python train.py --num_attention_heads=6 --norm="rmsnorm" --positions="rope" --init_std_qkv=0.0451 --init_std_down=0.0 --lr_mult_down=1.5
MLP neurons of a small language model. Each row is named by its layer, matrix (gate and up: input weights) and neuron, and shows model dimensions 32-127. Each number is 128 + 32 x the weight over its row's rms, rounded and kept within 0 to 255. A neuron's up and down rows have the sign that makes its largest values positive.
After each neuron's rows, "fires after" lists the tokens most often just before its 100 highest values on Wikipedia text that the model never trained on. A number after a token or word is its count.

L4.gate415 [100 162 186 196 134 101 112 150  78 172 118 146 134 152 151  80 131 141 111 172 107 139 115  80 203 116 177 110 105 136 158 119 175 102 146 107 111 170 109 140  90 145 138 121 162 138  92 146  86  76 171  79 149 147  86  95 117  26 154 141  95 171 135 114  81 166 153 126 125 164 135 131 112 118 145 159 112 122 119  77 123  77 138 154 109 108 128 109 120  94 109 114 166 128 206 139]
L4.up415 [160 106 142 147 102  80 108 146 100 120 185 135 119 139 141 104  98 132 114 142 158 142 162 134 164 111 152 148 174 182 181 131 118  89 146  61  78 131 140  89 151 144  62  90 192 130  53 119 100 150 137 111 145  52 124 118 111  68 157 168 164 112 153 113 120 127 164  73  60 182 136 178 150 147 113 126 150 196 144 107 126 131 153 176 148 152 164  95  89 187 142 131 143  93 102 130]
fires after: " " 48, "c" 27, " g" 9, " G" 4, "r" 4

L8.gate140 [143 111  72 115 123 111  73 191 120 108  61 106 136 122 158 194 114 162 140 166 176 124 106 125 118  69 103 101 152 140  98 142 144 111  83 101 180 106  97 212 124 122 130  99 115  93 155 184 135 182 172 121 105 121 139  97  81  92 158  79  97 107 112  83  94 128 116 187 127 121  81 126 181 140 120 106 169 112 173 144 169  73  86 101 185  81 158 123 129  54 129  98 112 173 180 167]
L8.up140 [ 83 198 190 137 121 123 121 179 144  52 132 155 125 117 135  94 106 163 121 117 183 118 179 114 118  94  89  75  76  81 133 150  88  95 113 100 147 105 111 165 103 182 118 118  96 163  77 105 183 117  95 148 110 158 111 159 111 147 143  76 161 111 112  98  94 187  55 161 115 102 115 103 132 118 162 140 174 114 152 118 115 144 110 150  88 157 146 173 103 169 111 140 149 118 119  84]
fires after: "er" 12, "ar" 12, " is" 11, " G" 5, "as" 5, "ur" 5

L2.gate88 [114 125  73  90 120 187 119 120 132 117 107  82 168 164 135 147 140  65 144 122 131 148 122 181 109  80 149  72 105 130 156 114 117 105 158 111 138 147 118 123 154 153 172 130 119 106 159 129 129 121 125 138 122  71 109  96 215 132 135 110 153  60 111 110 122  99 102 153 102 221 120  76 151 121 116 125 117 103 130 120 114 137  94 166 185 103 143 134 101 141 129 134 126 176  69 106]
L2.up88 [107 119 141 158  64 182 129 160 103 118 123 126  84 118 141 127 148 105 129 135  77 156  99 122 137  78  89 140 141  90  81 135 107 139 104 121 190 135 120 121  90 111 138  79  86 153  82 102 115 146 159 165  93 116 132 158  99  82 173 154 111 144  82 140 127 166 149  92 116 102 120 137 106 149 143 150 141  85 175 172 129 187 109 177  89  94 130 173  53 145 109 136  56 126  98 106]
fires after: "==" 66, "ig" 13, "\n" 12, "it" 6

L2.gate509 [117 177 157 119 114 136 171 236 157 187 128 109 134 169 176 142 171 131 109  98  87  99 124 113 133 112 108 126 171 117 136 147 192 115 100 121 153 164 137 135 166 110 183 109 142  69 125 151 167 148 138 111 179  72 133  99 121 134 154  77 164  81 107  81 112 124 157 185 165 143 149 122 164  92 135 134  74  81 106 100 152 132 119 151  84 106 115 173 129 164  62 128 189 173 122  89]
L2.up509 [130 156 135  89 140 112 143 174 140 115 147 130 162 122 120 103 175  77 106  98  79 149 138 152 132 120 118 169 145 111  91 102 174 114 140  88 200 112 117 126 107 175 111 127  67 128 141  82  95 199 140  78 129 123 155 136 161 166 158 126 111  99  81 133 174  77 104 118 142 181 135 163 136  79 107 164 119 127 123 166 113 186 144 123 109 100  98 159  60 139 110 136 146 184  84 108]
fires after: "\n" 49, "==" 13, "ed" 4, "===" 4

L8.gate213 [186 156 121 163 166 143 119 154 182 169 120 142 135 107 160  75  91 162  97 148 146 123 143 164 116  96  99 109 100  63 119 109 114  55  59 170 100  63 147 130 158 125 124  77 186 148 132  81 143  95 153 112 155 208 162 180 100  92 123  94  81 100 132 163 111 161 117 200 166 173 103 130  93 165 163 103 133 126 141 108 159 105 128  83 202 141  88 106 127  97 149 137 110 142 183 168]
L8.up213 [137 168  73 129 134 182 148 125 132 156 196 163 109  78  91  92 116 141  80 109 118 112 100 179  73 199 168 128 136 109 129 170  84  69 135 195 128 187  95  91 111 157 127  56 107  31  89 133 127 126 187 100  83  96 165 116 126  87 116 132 157 137 117 134 116 158 126 116 136  58  75 109 131 104  84 161 158 164 180  97 147 127  88 190 141 125  62 129 130 119  90 132 141 116  61 138]
fires after: "f" 42, "p" 21, "t" 13, "y" 6, "b" 4, "m" 4

L3.gate213 [166 191 105 173 152 115 176 108 173 137 133 139 141 149  93 177  54 102 156 185 223 175 160 200 109 149 126 139  94 145 149 109  35 129  98 142  98 119 155 149 204 184 103 121 110 113  98  95 137 131 131  66 172  90 140 197 151  90 150 185 117 143  96 123 171 124 111 137 118 173 101 127  71 167  36 117 131 140 130 151 157 150  84 129  81 106 138 135  81 169 163 110 107  99 123 151]
L3.up213 [150 173  65 150 187 171  76  61 172 188 167 106 144  87  63  76  85 104 170 108 107 129 111 118 123 156  97  82  84 143 143 203  88 199  98 198 197 155 131 157 166 118 110 133 131 155 125 100 100 139 145 114 112 122 158 114 112 112  86 141 152  81  68 130 147  91  91 128 147 111 105 146 149 120  92 138 161 134 150 122 101 163  94 113 158 105 157 129  87 145 138 147  97 201 120 127]
fires after: "art" 25, "t" 15, "ac" 13, "he" 7, "b" 6, "c" 6

L4.gate95 [158 162 119  93 125 128 149 131 165 186 163 130 145 129  90 155  90 159  98  91 137 156 151 144 110 117 190 124  72 121  67  99 126 157 115  54 106 168 138 152 113 121 161 113  95 163  87 155 127 136 149 199 194 127 145  88 186 142  97 141 150 106 168 101 121 109 129 200 158 170 113 133 122 148 198 112 111 171 133 128 113 110 154 155 137 168 155 182 187 127 143  96 108 134 128 155]
L4.up95 [139 178 107 136 144 129 102 139 181 172 149 116 130 111 139 135 123 124  68  94 153 167 153 166 110 100 109 171 110 105 140 108  98 150  80 160 159 124 147  61 106  72 114 106 142 105  97 175 119 119 124 163 149 107 117  95 161 123 137 137 173 129 129 158 134  81 171 101 109 144 155 105  83 104 201 103 103  55 181 166  75  88 191 135 153  69 141 116 106 118 105 141 101  71 129 117]
fires after: " M" 25, "os" 10, " m" 9, " P" 9, "m" 8

L3.gate408 [ 80 174 120 142 153 167 155 188  77 180 134 144 106 140 141 122 106 131 112  96 121 160 125 123 109 111 124 117 158 138 136 158  98 120 172  96 140 124  61 122 158  99  98  94 129  54 115 185  86 173 142 111  65 125 110 124 151  79 113 170 135 131 114 151 121 122 178 135 115 106  96 156  75 104 171  89 106 104 116  74  84  94 122 118 121  84 145 107 170 132  34 148 169 149 155  62]
L3.up408 [108 152 158 201 157 150 135 120 154 183  69 165 168  64 136 174 137 137 158 132 131 155 142 108 133 125 158 141 200 133 146 155 103 145 130 138 186 184  72 115 155  83  43 141 139  90  97 172 127  66 142 109 123  96 143 147  98 124 173 145 148 190 154 107 149 118 161 186 108 109 118 134  73 116 121  99 148  91 108 139 103  46 163 147 110  89 169 103 137 143  91 125  86  98 170  89]
fires after: " G" 62, " g" 21, " L" 7, " l" 6

L6.gate93 [ 65 111  93 149 111 212 107 137 169 128 136 133 109 130 110 134  78 129  97 211  95 138 122 111 128  93 138 146  66  89 130 158  83  87 127 169 138  83 124 128 103 134 180 155 136 189 104 134 162 182 103 133 143 149 158  86 180 119  99 155 119 104  85 123 131  97 171 128 155 157 146 139 101 190 148  54 127 106 141  53 127 176 121  63 164 104 160 109 166 104 123 164 128  93  89 134]
L6.up93 [101 113 130 132 103 158 131 104 101 115 151  99 111 102  38 156 118 113  92 123 123 118 170  78  95  93 126  89  91 171 180 113 124 120  93 172  91 151 115 157 101 118 144  78 121 101 180 142 209 103 154 121 139 147  63 136 159  83  72 144 123 130 109  63 181  89 130 139 137 151 147 158 107 108  84 115 163 181 126 120 137  99 132 140 120 130 129 101 145 129  79 172 104  90 107 121]
fires after: "p" 38, "t" 26, " in" 12, " R" 5, "P" 5

L4.gate298 [123 157 179  72  76 112 148 201  83 128 145 189  83 147 173  80 121 147 148 121 173 103  95 139 147 165 150 127  98 113 139  97 144  97 106 127 142 149 179  96 120 124 124 124 141 159 147 163  79 147  95 160 131  85 101 108 157 118 158 139 142 142 139 166  61 133 142 131 122 106 146 140 100 120 150 142 142  69  83  71 110  59 142  57 110  44 116 118 132  96 150 168 170 127 154  65]
L4.up298 [103  78 134 161 144 112  72 121 135  87 137 114 174  99 150 185 100 151 144 100  86 160 150  85 174 112 116 160 146 117 147 146 141 120 163 122 177 139  94 115 151  96  54 124 163  62  85 161 138 162 143  84 147 121 102 143 127 126 117 114 132 103  59 113 132 139 177 154 169 165  93 158 139 130  79 121 117  83 104 113 134 157 111 109 101 178 143  69 128 173 105 111 136  73 155 150]
fires after: " G" 47, " g" 23, " N" 11, "N" 10

L6.gate5 [128 100 114 174 119 101 176 144 134 119  84 173  76  94 159 117  90 143 156 159 129 114 189 128  92 139  97 107 148 186 163 174  66 107 131 155 106  90  86 106 109  92 153 146 151 108 100 126 123  58 133 160 124 147 108  94 130 100 127 144 178 114  88 125 151 176 114 131 131 117 121 122 127 154  82 100 106 117 170 194 134 158  52  45 108  89 106 128 146 144 130 122 123  81 103 210]
L6.up5 [206  85 149 190 190 110 152 171 124 137  93 156  95 130 167 121 140 194 133 142 108  82 168  48 135  71 153 145 130  97  92 147 107 149 140  96 128 148 124  62  62  98  93 131 153  91 131  92 139 169 151 161 125 139  97  95 129 126 109  64 106 122 112  90  75 133  87 145  65 109 123 159 128 124 169 110 130 201 170 141  98 119  94  87 145 117 124 100 157  89 124 151 141  70 117 114]
fires after: "l" 23, "ar" 15, "or" 12, " al" 8, "on" 7

L8.gate453 [155 114 129 113 165 135 125 122 152 144  66 145 165 138 116 112  98 104 113 148 111 165 156 199 157  61  54  92 150 142 132 148  78 116 155 190 127 171 187 150 135 163 195 125 152 113 120 128 119  88 122 139 157 116 115 131 124 129 157  77 103 103 110 172 167  69 114 123 106 125 144 152 166  96 159 142 163 159 164 124 165 182 219 103 111 129 160  53  85 102 139 117 125 151 120 114]
L8.up453 [109 136 156 112 122 157 109 100 160  64 130 152 137 144 170 116 120 127  82 121 109 134 102 117  93 128 204 143  99 133 169 173  73 119  92  80 140  84 102  66 103 138 105 169 106 120 101 134 148 123 124 187 117 192 125 133 124 124 148 112 166  76 133 105 170 151 139 118 119 218 115  87 112 151 135 173  74 106 152 153 143  94 140 133  87 102 150 143 150 160 145 135 110 121  95 151]
fires after: "ir" 13, "r" 11, "t" 11, " n" 9, "our" 5, "ar" 4

L8.gate296 [174 147 119 140 133 162 186 149 203  75 104 162  69 147 133 132  89 101 123 118  85  20  91 142  85 122 126  96 179 134 138 179 143 103 105 108 132  91 114 123 173 190 155  96 128 132  76  97  84 125 122 151 109  94 103  94 147 106 166 120 148 123 120 111 113 116  92 132 142 126 117 132 124 168 104 126 100 109 162  99 101 131 137 105  85  66 150 111 139 122  95 141  83  96 171 120]
L8.up296 [185 127  22 146  52 142 143 150 136  98 151 142 126 142 109  96 117 124 147 111 113  78 124 103  79  89 101  82 133 142  63  99 119 133 111 102 169 115 126 157 135 156 161 130 147 118 153 128 122  93 112 125  64 169 141 111 177  30 109 183 124 128 165 113 136 163 144 133 127 147 127 127 132 131  87 137 112 102 122 155 169 123 138 174 102 148 128 119  86 154 135 144  95 156 160 149]
fires after: " l" 40, "s" 27, "l" 13, "ers" 7, "all" 4

L3.gate416 [127 107 154  75  75 111 111 158 108  79 128 188 127 116 112  91 180 113  98  75 157 114 103  87 111 160 144 130 136  76 145 123 128  92 142  54  94 186 145 131 151 105 133 106 138 113 164 144 163  91  72 129 146 112 178  92 119 161 156 133 124 193  86 188  95 152 114 147 170 107 117 202 173 117 136 156  68 126 146 113 104 125 133 117 151 128 161 142 148 141  84 115 122 100 156 103]
L3.up416 [117 124  86  72 119 120 138  91 131 135 121  74 167 146 100 146  68 110 122  95 105 163 118 103 100 110  94  69 148 127 168 115 107 141 182 186 108 134 106  78 111  96  82 142  78 123 166 150 107  84 130 144 151 176  90 131 154  89 104 176 128 144 119 143 150 150 144 129 145 112  94 137 120 148 168  48 173  84 146 142  99 135 134 131 124 147 160 126 203 139 175  72  82 132  99 187]
fires after: " N" 56, " n" 38, "N" 4

L6.gate329 [153 128 140 125 194 110 215 106  57 139 136 169 121 167 122  98 171 112  84  94 159 161 146 128 130 114  77 135 115 109 113  86 156  98 168 173  97 164 113 117 185 183 100 106 205 133 158 124 116 114  92 182 119 134 105 129 132 103 152 107 139 149  74  61 141 100 172 110 163 137 119 152 156 160 113 170 152 115 137 158 163 120 158 122  99 134 178 123  65 104 154 108 106 192 201 202]
L6.up329 [ 91 106  83  81 122 166 121 148 123 143  81 107  97 106 108 157 168 134  91 152 132 102 156 117  99 112 138  99 168 120 175 104 121  95 100 118  75  95 128  99 142 157 103 196 182 165 142 110 125 122 136 162 107 164  83 153 177 124 181 136 129 141  82  46 104 146  97  97 130  99  73 163 117 131 153 173 125 131 123 108 173  97 171 162  82 101 161 154 117 124 107 126 112 118  71 157]
fires after: "0" 43, "il" 12, "r" 9, "igh" 9, "ir" 6, "h" 6